{
  "num_attention_heads": 4,
  "norm": "layernorm",
  "norm_eps": 1e-05,
  "attn_scale": 0.125,
  "init": "normal",
  "warmup_steps": 257,
  "schedule": "cos",
  "dataset": "wikipedia_en"
}
MLP neurons of a small language model. Each row is named by its layer, matrix (gate and up: input weights) and neuron, and shows model dimensions 0-63. Each number is 128 + 24 x the weight over its row's rms, rounded and kept within 0 to 255. A neuron's up and down rows have the sign that makes its largest values positive.
Before each neuron's rows, "fires on" lists the tokens most often at its 100 highest values on Wikipedia text that the model never trained on.

fires on: "or", "it", "ra", "ou", "om", "ult"
L4.gate539 [136 147 121 123 150 137 130 118 148 108  79 132 167 127  98  67 150 114 110 141  88 103  93 101  97 136  97 148 115 117 136 111 106  82  60 131 162 124 135 163 103 180 132 113 162 148 118 119 135  99 154 161  98 103 132 129 149 133 157 156 141 136 132 129]
L4.up539 [ 99 101 103 114 124 133  99  89 109 122 130 117 124 143 136 162 111 165 150 127 140  99 104 164 136 120  99 147 116 129 147 124 145 138 142 114 169 120 113 112 133 160 149 110 129 155 128 141  94 133 159 142 122 154 127 113 142 148 146 149 124 109 135 145]

fires on: "er", "y", "art", "it", "ord", "our"
L4.gate217 [139 169 135 142 103 140 114 112 104 140 119 132 139 111 157 131  95 105 106  94 141 154 150 150 128 158 127 124 147 114 123 122 164 120 125 133 117 124 124 101 133 145  80 136 117 160 149 114 110  86 130  90 146 111  84 126 104 137 120 104 139 191 126 138]
L4.up217 [144 117 149 163 192  76 141 127 142 134 136 159 106 100 100 109 125 129 194 143 188  86 134 161 118 134 144 125 141 127 122 152  87 145 142 111  88 132 125 125 143 108 121 115 133 146 142 131 104  95 193 138 148 130  97 102 123  94 113 118 103 130 118 110]

fires on: "p", " but", "ome", "ond", " and", "t"
L4.gate289 [174 132 114 145 115 131 125 115 120 131  87 111 139 119  92 157 129 132 118  93 119 102 123 114 105 154 157 101 102 128 126 165 100 145 118 125 140 126  96 106 113 186 134 138 122 184 169 125 159 110 172  96 132  94  85 133 120 126 126 152 127 189 103 118]
L4.up289 [139  68 149 148 149 176 142  87 132 159 174 127 153 135 102 132 116 117 137 110 139  86 148 158 132 127 127 159 123 162 102 122  99 132 132 131 102 128 128 106 116 137 106  78  68 152  89 100 108 104 127 164 149 173 106 110  91 186 107 142 108 153 169 108]

fires on: "an", "ine", "or", "om", "g"
L4.gate60 [132 146 121 141 148 120 120  98 174  84  58 123 143 139  86 116 123 169  96 103 116 160 142 114 145 168 111 141 143  89 136 131 118  83 155 116  97 153 122 112 125 133 121 105 130 163 100 126 135 104 174 134 125 139 122 132 137 167 138 148 136 164 131 110]
L4.up60 [117  89 142 131 136 150 100 105 118 110 125 103 137 149 131 151 135 114 141 139  74 167 117 158 204  94 138 109 114 113 158 129 104 114 145  52 103 102 111  96 154 135 169 131 106 141 140 149 102 155 152 115 132 132 126 111 103 163 115  95 101 141 123 161]

fires on: "p", "g", "or", "o", "t"
L3.gate162 [135 192 147 151 116 153  92 112 137 139 143 126 129 136 127 161 121 119 108 111 133 151 148 116 144 110 151  87 144 116  95 141 150 158 162 128  95 163 113 111 147 188 132 112 111 168 187  82 116 124 159 142 130 131  96 123  97 131 128 130 132 152 109 167]
L3.up162 [150 115 126 110  94 131 108 105 115 109 118 165 118 115 103 135 130 130 136 133 138 120 176 154 107 137 135 163 130 143 142 125 143  85 122 104 112 102 128 113 120 113  99 130 116 150 135 122 116 114 176 142 130  96 124 138 143 140 154 134 121 154 145 114]

fires on: "ad", "and", "d", "ch", "ar"
L5.gate515 [118 197  73 110 136 119 142 133 121 131 130 166 161 155  93 121 130 126 139 138 165 128 113 147 127 159 157 106  94 127 110  79 113 126 166 119 101 155  82 144 112 118 141 135  86 132 169 117 116 111 130 149 129  72 101 143 130 145  97 126 112 130 105 159]
L5.up515 [ 91 107 103 140 142 135 135 134 160 119 132 142 131 129 146  99 156 128 103 119 131 116 156  84 139 121 138 117 131 154 113 116 128 145 109 144 113 143  93 163 122 128 100 123 155 115 108 183  86 142 120 168 136  93 154 153  83  79 126 103 131  70  99 126]

fires on: ",", "a,", ":", "o,", "y,", "e,"
L7.gate239 [137  64 154 150  85 128 110  91 132  87 114 143 159 155 142 114 123 136 111 153 150 146 102 113 143 144 112 154  79 119 116 124 141  93 150 160 112 109 142 169  53 133 146 105 120 155 155 100 133 143 141 142 124 124 140 117 157 141 123 140 119  95 114 142]
L7.up239 [164 125 112 113 134 148 103  99 131 130 126 139 146 131 120 118 139 111 144 167 164 130 148 133 122 130 126 140 103 138 118 159 126 104 109 144 152 123 136 152 114 129 157 161 165 135  89 125 107 163  76 176 170 110 128 114 104 115 129 152  75 113 110 120]

fires on: "r", "an", "gr", " Fran", "n", "qu"
L7.gate36 [106 154 154 101 111 128 142  92 106 138 171 115 145  99 110  50 124 142 104 115 108 137 141  88  76 136  79 129 109 132 128 135 142 113 125 146 142 141 145 120 113 122 131 162 136 125 146 112 118 136 123  97 146 124 142 144 153 159 132 162 138 117 158 121]
L7.up36 [122 135 100  83  90 127 143 159  94 168 135  83 130 154 151 141 126 126 137 119  82 156 154  97 119 145 111 138  95  96 135 121 102 133 135  93 157 124 117 111 138 125 121 105 135 102 125 158 137 128 176 126 166 121 144 108 148 166 124 155 165 121  95 137]

fires on: "l", "g", "d", "ed"
L3.gate367 [128 126 195 110 141 109 118 102 144 126 118 116 147 149 132 136 138 123 144 117 115 114 145 129 136 130  85 114 118 142 147  93 175 184 102 105 103 128  76 107 176 150 112 124  91 128 127 107 129 121 135 136 131 159 119 149 167 138 133 136 149 146 135 148]
L3.up367 [ 86 113 121 127 122 149 155 141 150 133 130 138 125 147 115 110 137 147 139 108  91 117 175 129  82 159 114 114 103 152 112 138 144 157  98 100 158 128 164 143 134 165 171 119 165 153 144  98 126 143 125 117 141 108 157 107 129 128 129 141 116 137 144 163]

fires on: "d", "S", "C", "ient", "h", "chn"
L5.gate21 [ 98 190 165 131  99 140 110 112 155 117 121 118 111 161  86 108 110 108 107 186 113 128 131 152 130 119 114 145 116 139 151 148 157  92 110 117 160 106 126 104 128 107 143 147  98  95  93 128 170 113 115 122 108 134 145 151  79 136 126 130 104 143 116 123]
L5.up21 [103 167 138 144 113 134 137 146 128 135  94 116  99 139 121 119 122 113 101 169 167 141 121 111  90 117 138 136 116 106  97  81 167 124 123 145 157 149 168 175 134 147 115 149  84 109 132 139 118 143 178 141 129 143 169 114 137  80 122 148 121 133 123 101]

fires on: "ely", "ly", "ten", "ered", "ently"
L4.gate505 [112 120 118 108 153 154  72 100 126 144 129  96 109 146 133 140 128 128 107 143 120 142 153  70 145 104 109 104  94 122 139 121 144 128 115 126 155 171 148 144 147 144 121 134 117 171 176 155 162  87 149  73 116 151  87 146 158 156 101 124 129 122 159 133]
L4.up505 [ 83 127 130 190 155 118 135 143 131 138 125 130 118 132 155 103 123 156 110 139 192  80 134 127  97 138 134 113  82 141 111 120 119 128 130 151 152 164 137 106 121 148 136 135 152 120  64 161  54  90 118 130 124 158 180 114 166 106 124 130 117 128 123  98]

fires on: "es", " time", "ed", "y", "ing"
L2.gate326 [150 118 161 111 115 144 108 135 156 107 150 118 160 150 119 126 155 106 117 148  67 132 171 123 135 114 120 101  43 111 126 115 145 143 132 128 122 135  95 121 118 130 156 150 156 113 127 151 106 136 154 166 144 130 153 149 132 138 127 108 139 134 148 109]
L2.up326 [124 167 146 107 150 139 153  75 140 119  91 100  93 143  73 148 169 136  98 153  99 148 129 134 124 156 160 142 110 114 127 109 147 118 100 124 151 109 160  91 119 140 203 130 111 105 119 112 107 123 185 147 101 177 102 121 104 144 145 125 143 127 118 179]

fires on: "y", "4", "3", "2", "1", "5"
L3.gate513 [112 125 151 106 125 111 119 136 140 104 155 102 152 155 126 129 176  71 152 110  98  82 104 137 101 124  99 132 147 110 121 133 100  89 129 111 105 137 121 118 113 141 131 102 128 139 134 134 168 140 135 113 135 150 124 161 110 148 195 123 161 129 119 122]
L3.up513 [123 134 123 137 135 170 113 131 156 132 164 133 124 142 105 102 143 114 158 141  90 117 158  98  96 120 101 113 135 137 142 130 116 104 165 150 106 138 160 138 147 127 110 163 125 127 116 115  96 141  98 163 161 116 158 153 144 151 168 113 158 123 143 144]

fires on: "8", "3", "2", "9", "6", "7"
L3.gate31 [165 115 154  95 123 127 126 156 183 100  96  91 174 138 110 123 126 125 127 105  88  71 104 152  90 149 109 158 151 122 122 131  98 110 119 108 109 165 120 142  93 150 162 118 137 165 167  81 151 156 143 129 143 104 141 144 114 126 159 137 114 131 156 158]
L3.up31 [ 80 146 114 179 123 129 134 128 149 116 143 135  99 152 125 154 161 111 106 164  94 160 122 110  92 108 146 138 192 141 139 175 154 104 134 140 151 145 101 120 124 122  92  92 119 140 148  97 124 132 121 138 171 130 125 118  97 146 143 111 130  95 122 121]

fires on: "or", "ing", "ion", ".", "iving", "'"
L4.gate536 [138  92  88 102 131 119 132 140 126  87 126 162 124 132 137  67 142  92 128 113 109 102 102 133  91 145 135 128 146 142 170 135 113 126  98 139 158 124 114 114 109 148 149  68 119 124 134 137 127 135 124 103 146 125 161  79 144 117  96 130 178 161 158  75]
L4.up536 [144 107 106 129 120 108 160 132 111 100 135 164 144 105 129 142 123 142 204 107 148 128 180 118 106 112  84 121 163 137 117 161 111 106 104 110 134 137 128 141 102 111 102 136 144  95 150 133 161 102  95 124 136 163 150  96  87 128 170 109 136 108 110 165]

fires on: ",", "a,", "),", "y,"
L7.gate464 [163  82 117 144 110 113 135  88 109 125 114 139 155 163 103 143 104 159 145 113 102  93 131 114 162 131 128 139  67  90 132 140 156 116 142 102 102 122 166 144 101 139 155 122  79 126 166  92 110 125 140 110 123  98  96 138 135 125 126 142  93  78 131 158]
L7.up464 [135 162 118 111 113 124 137 106 145 141 141 119 133 139 152 150  88 127 131 154 112 141  96  94 135 158 135 136  69 145 124 105 144 123 169 110 125 103 141 172 115 131 121 157 126 181 150 151 141 120 128 138 133 155 109 139 154 133  78 124 158  59 144 127]

fires on: "ra", "al", "a", "el", "oc", "e"
L4.gate499 [149  98 134  85 113 119 150 147 154  99 156 160 150 106  94 113 142 127  97 175 129 147 111 122 140 121 125  96 135 158 115 157 113 126 108 149 129 102  89 102 113  86 119 143 148 116 142  91 171 167 164 146 119 117 124 120  98 139 108 136 165 142 183 132]
L4.up499 [124 151 132 128 162 148  93 159 133 126 163 139 141 166 173 148 124 149 150 153 150  58 136 128 160 140  85 134 146 115  99 126  92 140 105 129 129 114 159 129  92  93 131 163 138 157 126 122 107 149 149 101 113  72  79 134  94  96  89 127 140 109 121 133]

fires on: "s", "ary", "ar", "ad", "wn", "an"
L5.gate88 [121 114 112 115 126  69 135 117  78 124 130 165 163 120 118 184 119 153 143 163 113 158 115 154 142 125 116 124 121 129 147 111 118 142  99 150 130 120 146  74 154 113 107  85 145 103 159 115 141  99 134 138 105 154 129 105  92 118 129  88 158 104  99 163]
L5.up88 [128 134 166 163 156 180 106 148 120 113 167 140 114  66 167 132 135 116  92 125 115 109 131  82 129 119 120 110 185  91 113 133 165 128 118 159 145 115 171 120 141 149 114 134 112 144  99 137  54 112 127 165 126 121 144 143 103 109 125 121  90 130 115 120]

fires on: "os", "ch", "ass", "and", "ett", " of"
L7.gate548 [113 135 120 144 181  92 167 104 132 150 114 155 132 112  92  84  86 143 115  91 203 137 101 129 116 154 150 132 144 112  84 112  64 105 151 150 112 119 120 104 133 140  89 121 115 110 153 163 158  93 135 171  96 118 106 167 147 160 149 131  74 117 137 120]
L7.up548 [132 196 129  92 146 114 153 119 120 134 145 133 163 146  90 118 122 113 140 133 153 110 117 110 104 179 133 180 143 147 149 118 124 138 161 145 142 126 109 156 145 123  52 127  97 152 160 206 112 149 122 103 126 103 126 140  94 109  88  72 116  94 147 129]

fires on: " s", "s", "it", " a", "ro"
L7.gate160 [129 126 102 105 136 132 108 131  66  78 150 168 143 154 107 124 153 116 164 123 107 119  99 135  97 133 126 143 105 139 121 159 112 108 114 143 163 115 164  97 104 152 119 131 105 171 114 150  87 146 133 128 118 106  71 136 110 145 121 135  77  90 127 159]
L7.up160 [110 107 146  85 104 114 146 132 168  86 128  96 115 156 109 132 144 133 169 112 131 139 153 123 132 123 101 154 152 122 104 152 143 109 136 118 111 111 134 161 147 138 171 148 151 112 133 123 168 120  96 121 124 150 131  92 131 127 126 117 144 135  98 148]

fires on: "ent", "it", "N", "ect", "g", "O"
L2.gate282 [157 136 116  40 104 108 151 110 143  88 129 158 153 116  84 118 123 128 155 154 147 146 110 115 111 156 131 181 104 146 179 121 109  78 103 109 116 107  84 114  79 117 125 131 105 147 133 110 145 105 133 127 159 123 124 131 176 153 140 149 126 160 140  95]
L2.up282 [114 113 169 121 116  90 136 105 176 158 141 153 133 120 139 161  98 118 158 108  77 155 128 136 120 141 135 141 149 131 127 132 163 175 145 133 144  80 102 125 152 141 153 181 135 118 119 124 113 173 137 119 113 166 139 112 141 139 117 114 137 114  84 147]

fires on: "duc", "l", "ot", "id", "oin", "is"
L4.gate550 [146 143 119 125  93  87 139 138 150  78 136 129 122 115 119  87 156 122 128 115 129 122 119 135  90 132  96 161  69  76 130 140 161 135 117 121 138 168 116 135 167 130 131 109  83 145 131 134 111 142 175  76 162 103 138 127  59 131 122 150 108 135 135 144]
L4.up550 [100 131  85 116 116 133 106 112  78 156 146 104 158 121 176 126  96 152 101 106 106  94 153 170 131 137 104 136 138 171 125 120 169 120 136 115 125 152 108 130 130 140 138 129 141 107 124 135 150 142 116 119 105 114 135 134 137 114  92 107 132 130 108 126]

fires on: "N", "P", "F", "K", "M", "O"
L2.gate496 [132 155 142  95 160 149 116 151 139 121 128 113 157 149 148 121 131 129 139 150 124  88 121 105 147  73 159 169 103 164 178 121 126 138 129 106 145 122 118 143 122 141 152 107 164  89 151 141 100 125 151 141 137 113 133 138 113 164 127  84 161 128 129 141]
L2.up496 [135  99  65 143 122  50 162 120 111 171 158 171  97  82 128 130  79  97  96 123 156 175 137 129 124 133 106 146 116  85 152 149 127 113  72 139 139  93 110 142 137 161 120  87 146  85 144 107  97 133 142 145  75 137  99  82 172 130 144 142 166 129 142 125]

fires on: "an", "K", "ish", "N", "O", "l"
L5.gate70 [110 147  86 104 162 139 133 123 111 111 101  95 116 137 104 128 139 119 149 165 168 166 133 149 112 146 109 163  86  91 157 131 113 124 103 155 108 119 136 113 110  90 132 163 138 111 112 117  98 102 126 148 132 126 109 140 182 158  70 127 149 160 151 110]
L5.up70 [121 140  95 141 163 159  98 110 155 178 120 125 112 132 121 133  90 141 121 146 138 141 136  91 128 132  92 102 120 149  86 183 114  91 157 120 161 101 118 152 150 169 139 160 136 140 146 149 116 166 117 182  95 129 137 108 115 127 138 135 142 149 103 101]

fires on: "ar", "ation", "h", "ic", "ary", "o"
L3.gate568 [148  85 119  92 150 133 124 132 109 138 129 104 152 170 128 113 165 108 124 185 144 162 122 136 151 129  86 111 119 174 107  88  91  87  96 125  91 111 200 127 129 140  99 149 134 112 152 128 135 136 148 181 131 131 116 134  95  98 133 117 126 151 129 134]
L3.up568 [118  75 129 144 110 182  91 173 136 108 166 165 102 118 137 174 139  94 120 157 130 155 139 150 111 128 126 114 158 166 107 174 149 117 126 127 157 141 141 118 137 122  88 113 126 143 165 109 129 114 134 140 142 164 110 129 100 108 146 124 157 144 112 134]

fires on: "in", " and", " of", " for"
L7.gate393 [145 161 126 114 134 123 136 135 115 134  99  86 141 126 102 142 123 133 121  98 126 140 134  95 152 159 115 132 103 135 159 131  89 129 124 161 127 118 132 115 115 190 112 116 101 122 166 120 121 127 129 129 112 140 101  86 123 121  94 143 183 118 168 112]
L7.up393 [128 128 135 127 138 148  78  91 150 126 108 111 110 192 138 134 146 137  94 142 142 107  84 135 165 167 175 130 118 176 101 140 122 119 126 146 166 114 124 105 119 157 112 139 132 129  95 137 105 133  94 173 140 147 101 139 103 139 117 112 143 153 135 113]

fires on: "l", "m", "y", "c", "d", "2"
L3.gate184 [153  90 137 159 109 147 143 119 143 132 104 119 168 160 115 130 149 120 124 174 113 154 136 117 101 123 120 111 121 151 120 185 121 150  98  74  99 133  97 124 183 138 124 129 182 161 168 132  99 107 164 142 166 108 146 110 160 119 152 117 128 147 128 127]
L3.up184 [169  86 120 114 144 141 147 194 168 138 150 138  94 152  89 141 110 120 138 109 106 158 185 109 110 170 130 129 117 133 117 142 108 137 101 140 120 102 131 135 160 107 151 128 142 140 126 117 130 128  86 141 143 152 126 119 117 120 151 128 116 131 159 135]

fires on: "all", "e", "S", "h", "B", "E"
L4.gate47 [133 128 109 141 108 164 132 191 125 148 134 126 143 148 155 109 136 124 118 169 133 137 135 109 156 113 122 126 120 108 121  99  70 122  95 162 165 121 119 102 103 148 149 130 107  99 116 130 187 146  63 132 122 151 148 137 147 119 127 150 108 126  75 134]
L4.up47 [104 156 102 140  92 101 173 120 131 114 141 107 117  63 137 141 128 130 119  97 162 148  80 133 105 139 119 155 149 149 108 111 163 101 114 148 186 118 180 153 162 148 124 144  87 160 165 124 115 105 135 121 140 173 126 120 139 109 156 164  98 141 113 113]

fires on: "ly", "y", ",", "t", "very", "ely"
L5.gate553 [151 147 123 101 110 143  89  90  95 110 123 108 151 200 120 156 128 112 130  97 133 131 114 131 155  92 119  98 136 104 135 144 140 133 160 134 133 140 135 105 112 138 106 115 102 133 128 164 156  67 177 121 114 158  99 117 189 143 110 119 166 158  95 134]
L5.up553 [122 151 113 145 127 132 116 152 146  80 129 170 132 114 122 147 131 120  89 139 158 134 172 103  98 145 146 115 154 148  75  84 100 123 136 158 145 180 144 106 126 104  68 155 146 112 175 129 140 132  92 106  80 149 130 132 144 134 142 167  74 126  82 126]

fires on: "e", "l", "a", "og", "ac", "oh"
L4.gate136 [149 123  79 171 116 119 127  98 154 103  87 154 162  96 127 113 127 190 128 140 123 102 139 129 121 160 183  85 177 138 133 195 142 118 102 144 151 144 110 117 120 109  96 121  99 128 130 113  93 131 147 108 155 129 147 126 107 162  98 104 143 150 121 129]
L4.up136 [131 156 134 121 136 131 123 164 158 105  75 161 145 117 143 122 128 156 137 145 140  94 118 120 157 140 170 120 124  96 106 120 112 150 107 151 134 105 207 145  87 132 102  78 109 138 118 122 114 164 102 109 139 115 143 109  98 138 125 119 173 130 112 109]

fires on: " between", "es", "re", "y"
L3.gate441 [128 140 111 120 147 147  74 120 110 119 107 131  97 127 145 144 152 127 105  69 113 117 119 118 147 188  92 100 130 116 119  83  99 118 125 143 117 101 125 197 125 106 167  90 131 177 154 110 119 152 176 115 151 137 139 122 151 127 117 117 110  74 118 129]
L3.up441 [115 154 174 133 120  95 131 153 148 146  93  87 144 115 136 107 135 154 134 116 102 113 171 120 154 148 114  87 115 141 126  78 124 133 172 112 121 131 153 201 133 123 121 137 105 152 145 143 121 148 137 143  86 153 127 112 114 134 172 107  59 144 156 150]

fires on: "it", "is", "in", "iz", "ag", "|---|---"
L4.gate367 [150  98 118 113 133  94 149 105  97 112 116 102 154 134 151 158 144 114 150  74 108 153 120 123 106 137 145  94 114 132 151 148 148 135  94 105  96 131 106  75 159 146 101 106  91 149 161 137 164 154 149 136 108 150 152 125 149 120 148 133 123 121 162 143]
L4.up367 [ 63 117 146  83 111 180 128 122 127 141 139 125 133 119 123 135 124 128 124 113 142 149 166 128 132 171 133 108 141 117 143 120 161 126 126 139 135 118  61 130 170 102 153 127 115 145 104 124 137 142 137  84 122 144 137 143  83  79 191 111  70  77 170 109]

fires on: "et", "em", "ong", "om", "it"
L4.gate516 [134 127  88 126 125 125 104 119 115 110 133 136 154 139 109  91 118 152 140 146 121 139 142 136 159 120  87 110 130 131  86 132 119 121 131 138 136  88 165 160 117 140 159 108 148 110 130 111 109 109 131 111 114 165 129 146 152 161 137 158 123 101 141 110]
L4.up516 [106 154 139 115 148 158  89 120  78 111 151 104 123 158 144 108  87 136 119 125 127  90 146 131 136 112  98 153  51 154 148 154 143 107 146 183 113 123 126 141 123 166 142 128 128 119 136 174 154 165 158 116 149 130 115 132 132 126 126 163 108 104 113 112]

fires on: "s", ":", "od", "vers", "k"
L3.gate47 [150 123 115  96  86 112 119 147 120  66 114 127 187 141 154  96 135 157 163 167 137 121 104  94 118 156 102 109 150 141 107  96 141  91 111 129 145 141 120 129 157 125 143 108 151 145 120 158 160 141 134 139 105  95 123 124 152 193 135 127 165 117 126 153]
L3.up47 [100 170 141 159 129 126 104 151 112 126 123  70 147 192 151 123 153 108 141 130 136 114 164  79 115 124 143 121  96 129 136  94 118 178 142 124  63 139 131 131 140 142  91 129 128 119 129 175 119 139 135 141 130 102 120 108 154 135 121 120 121 127 173 141]

fires on: "b", "g", "nd", "B", "an", "h"
L3.gate203 [108 108 144  96 135 132  79 130 141 148 143 178 152 158 130 131 141 129 122 157 147 111  84 105 127 123 105 163 127 127 126 114 105 138 139 152 169 141 123 132 112 136 173 123 126 144 138 120 114 145  95 172 140 104  84 122 136 135 104 149 182 132 140 145]
L3.up203 [105 104 100 149 135 140 192 124 130 169 136 133 129 132 118 165  95 139 136 107 146 117 125  89 106 131 106 167  80 132  97 132 143 147 115 121 128 120  98 130 115 102 127 149 118 121  97 115 138 113  95 165 139 148 132 122 185 150 102 158  67 116 166 137]

fires on: "it", "w", "in", "O", "N", "ent"
L5.gate349 [ 98 133 146 139 113 108 124 170  92 109 145 173 141 119 120  96 138 103 121 114 193 131 158  69  92 124 102 127 109 178 167 156 114 100 104 141 143 106  96 169 107 154 162 144 125 126 136 113 153 144 108 118 129 104 159 147 114 106 146 113 112 122 131 104]
L5.up349 [148  72 135 108 141 119 100 105 114 129 174 164 127 175 121 143 108 111 149 104 128 172 150  79 113  96 113 157 131 135 161  89 148 151  78 152 124 102 140 129 100 142 172  76 138  83 150  99 110 160 132 169 146 161 115 110 153 101 119 129 151 114 115  80]

fires on: "s", "v", "es", "r", "ur"
L5.gate333 [131 167 154 128 129 122  97 121 140 137 119 115 112 112 113 115 129 124 122 111  99 116 185 151 167 158 135 120 121  57 141 125 136 116 141 145 143 110 102 140 167 129 129 134 137 105 156  97 162 128 135 133 120 131 119 169 110 140 155  99 145 125  98 167]
L5.up333 [116 150 148 116 144 113 138 135 123 151 124  68 138 116 114 193 101 182 125  91 115 139 137  98 110  97 152 164 143  99 121 103 113 133 111 126 136 119 109  53 157  86 152 120 125 113 143 139 140 164 122 105 132 165 127 116 133 145 121 125 119 116 132 160]

fires on: "ing", "ion", "y", "ts", "ic", "el"
L5.gate273 [ 96 141 103 117 166 138 102 121 150 104 120 115 132 163 141 154  99 145 121 147 120 161 130 132 141 111  92 105 132 125 175 149 160 147 109 131 159 127 155 143 119 157 108 114 136 123 154 121 137 142 127 114  92  71 115 141 115 110 149 123 147 137 149 109]
L5.up273 [ 85 163 145 156 150 114 140 150 131 104 125 144 133 105 139 115 132 131 135 115 114 119 109 149 124 123 170  87 132 106  75 153 160 123 156 164 133 151 143 136 132 125 128 137 125 132 159 149 118 141 149 138 103 109 142 118 141  92 131 170 169 112 119 133]

fires on: " and", " &", "ith"
L5.gate115 [119 112 139  78 157 146 123 118 149 115 122  72 143 161 120  90 142 157 130 135 112 131  92  78 141 162 142 161 129 124 140 145  98 169 156 157 135 130 133  84  98 152  95  91  64 119 135 106 154 106 143 149 130 144 113 166 128 115  67  92 158 162 144 148]
L5.up115 [112 151 120 114 142 163 155 136  94 121 138 132 127 163 152 154 174 162  49 112 129 138 161 130 126 127 128 173 120 129  94 122 135 128 151 110 109 141 117 108 142 134 106 163 142 170 137 131 140 141 115 157 137 139 134 109 109 107 134 129 107 138 140 174]

fires on: "\n", ".", " c"
L5.gate93 [ 95 127 136 121 100 146 113 115 118 143 101 107 181 144 108  99 122 144 126 115 111 148 128 114 129 149 116 120 130 114 133 133 151 118 119 153 139 109  98 142 100 132 112  84  77 128 141 128 151 136 108 184 117 104  84 143 143 135 142 132 139  92 162  92]
L5.up93 [136 133 122 149 120 154 162 169 104 143 178 164 168  94 144 119 105 114 115 131 120 141 171 144 118 125 112 121 144 155 107 132 134 150 113 149 118 133 110 124  79 161 124 111 115 107 137 150 105 151 130 151 100 113  54 161 114 124 133 119 122  85 124  66]

fires on: "o", "h", "u", "s", "od", "it"
L3.gate280 [143 130 115  71 100  90 143 135 115 136 124  98 157 126 116 131 107 160 129 140 102 116  86  99  79 155 104 156 137  96 137 154 118 115 132 125 159 101 155 114 141 119 147 118 100 130 122  94 175 151 141 165  97 109 105 134 140 168 121 136 183 100  90 139]
L3.up280 [163 112 125 136 118 138  93 144 100  85 121 169 179 167  78 115 136 111  99 113 125 104 102 136 111 140 122 145 114  99 113 124  97 159 116 137 118 167 148 122 129 135 115 123 140 151 152  86 144 191 148 153 110 114 119 111 151 113 131 126 126 120 138 103]

fires on: "qu", "p", "ther", "n", " Sm", "m"
L3.gate502 [150 184 175  85 124 154 133 151 169 112 130  97 189  94 125  99 143 126 116 137 105 116 154  74 131 184 112 116 136 120 127 115 131 148 100 153 126 161 133 159 148 138 126 143 126 160 137 150 152  86 149 100 141 107 109 164 124 137 151 110 120 112 146 121]
L3.up502 [136 147 105 141 133 156 117 157  78 107 186 135 143 141 143 133 106  81 116 121 139 149 112 109 158 102  87 142 119 132 161 147 124 169 120 193 123 137 119 120  98 138  72 112 130 118 126 142 132 146 109 109 138 111 138 108 123 159 129 137 135 148 125 130]

fires on: " S", "\n", " \"", ")", " W"
L5.gate365 [ 91 124  80 118 103 123 139 123 145 146 113  92 166 116  94 147 131 150 147 137  97 140 148 125 130 108 145 165 135 118 128 195 143 129 115 127 136 138 100 125 115 131 113 126  55 160 130  92 185 101 153 130 106 125 114 175 127 136 140 162 121 116 124 135]
L5.up365 [146 111 116 131 122 104 152 136 175 148 103 137 143 127 131 188 100  95 115 131 126 174 168 160 118 136 108 105 106 178 116 119 113 123 148 104 139 109 140 118 131 145 110 111  66 116 111 167 135 143  95 176 120  88  99 141 101 152 108 151 133 180  83 114]

fires on: " Har", " Char", " Bel", "h", " App", "ham"
L2.gate325 [105 171 145 117 103 159  93 144  96 124 137 155 160 163  76 130 131 105 132 134 101 142 146 123 105 114 139 114  94 130 130 138 107  95 141 105 103 148 132 124 130 107 140  77 135 114 108 158  60 102 149 164 138 114  95 125 155 147 112 109 143 152 118 119]
L2.up325 [121 107  55  94 105 116 158 131  86 147 100 123 107 140  88 142 110 108 108 139 126 106 141 125 119 159 188 149 106 131 122 144 135 134  96 128 134 110 151 103 124 155 110 109 147 153 135  84 126 106 146 141 144 138 115 113  93 135 150 132 134 118 108 145]

fires on: "ur", "e", "j", "ai", "r", "y,"
L4.gate398 [175 124 125 155 121 134 128 107 104 174  87  96 147 129 130 123 121 156 113 141 111 113 110  93 147 139 137 133  76 112 169 126 128 131 127 109 139 132  89 120 132 103 142 140 125 132 152 104 131 105 110 116 124 105 125 154 140 132 153 119 160 111 132 132]
L4.up398 [144  93 106 141 149 134 146 140 128 123 119 137 164 160 100 148  89 125 111 164 140 128 109 108 105 115 127 129 131 117 105 152  74 197  66 137  89 147 131  92 117 106 155 119 166 130 150  89 143 143 158 114 111 129 140 118 110 130 117 147 135 115 137 150]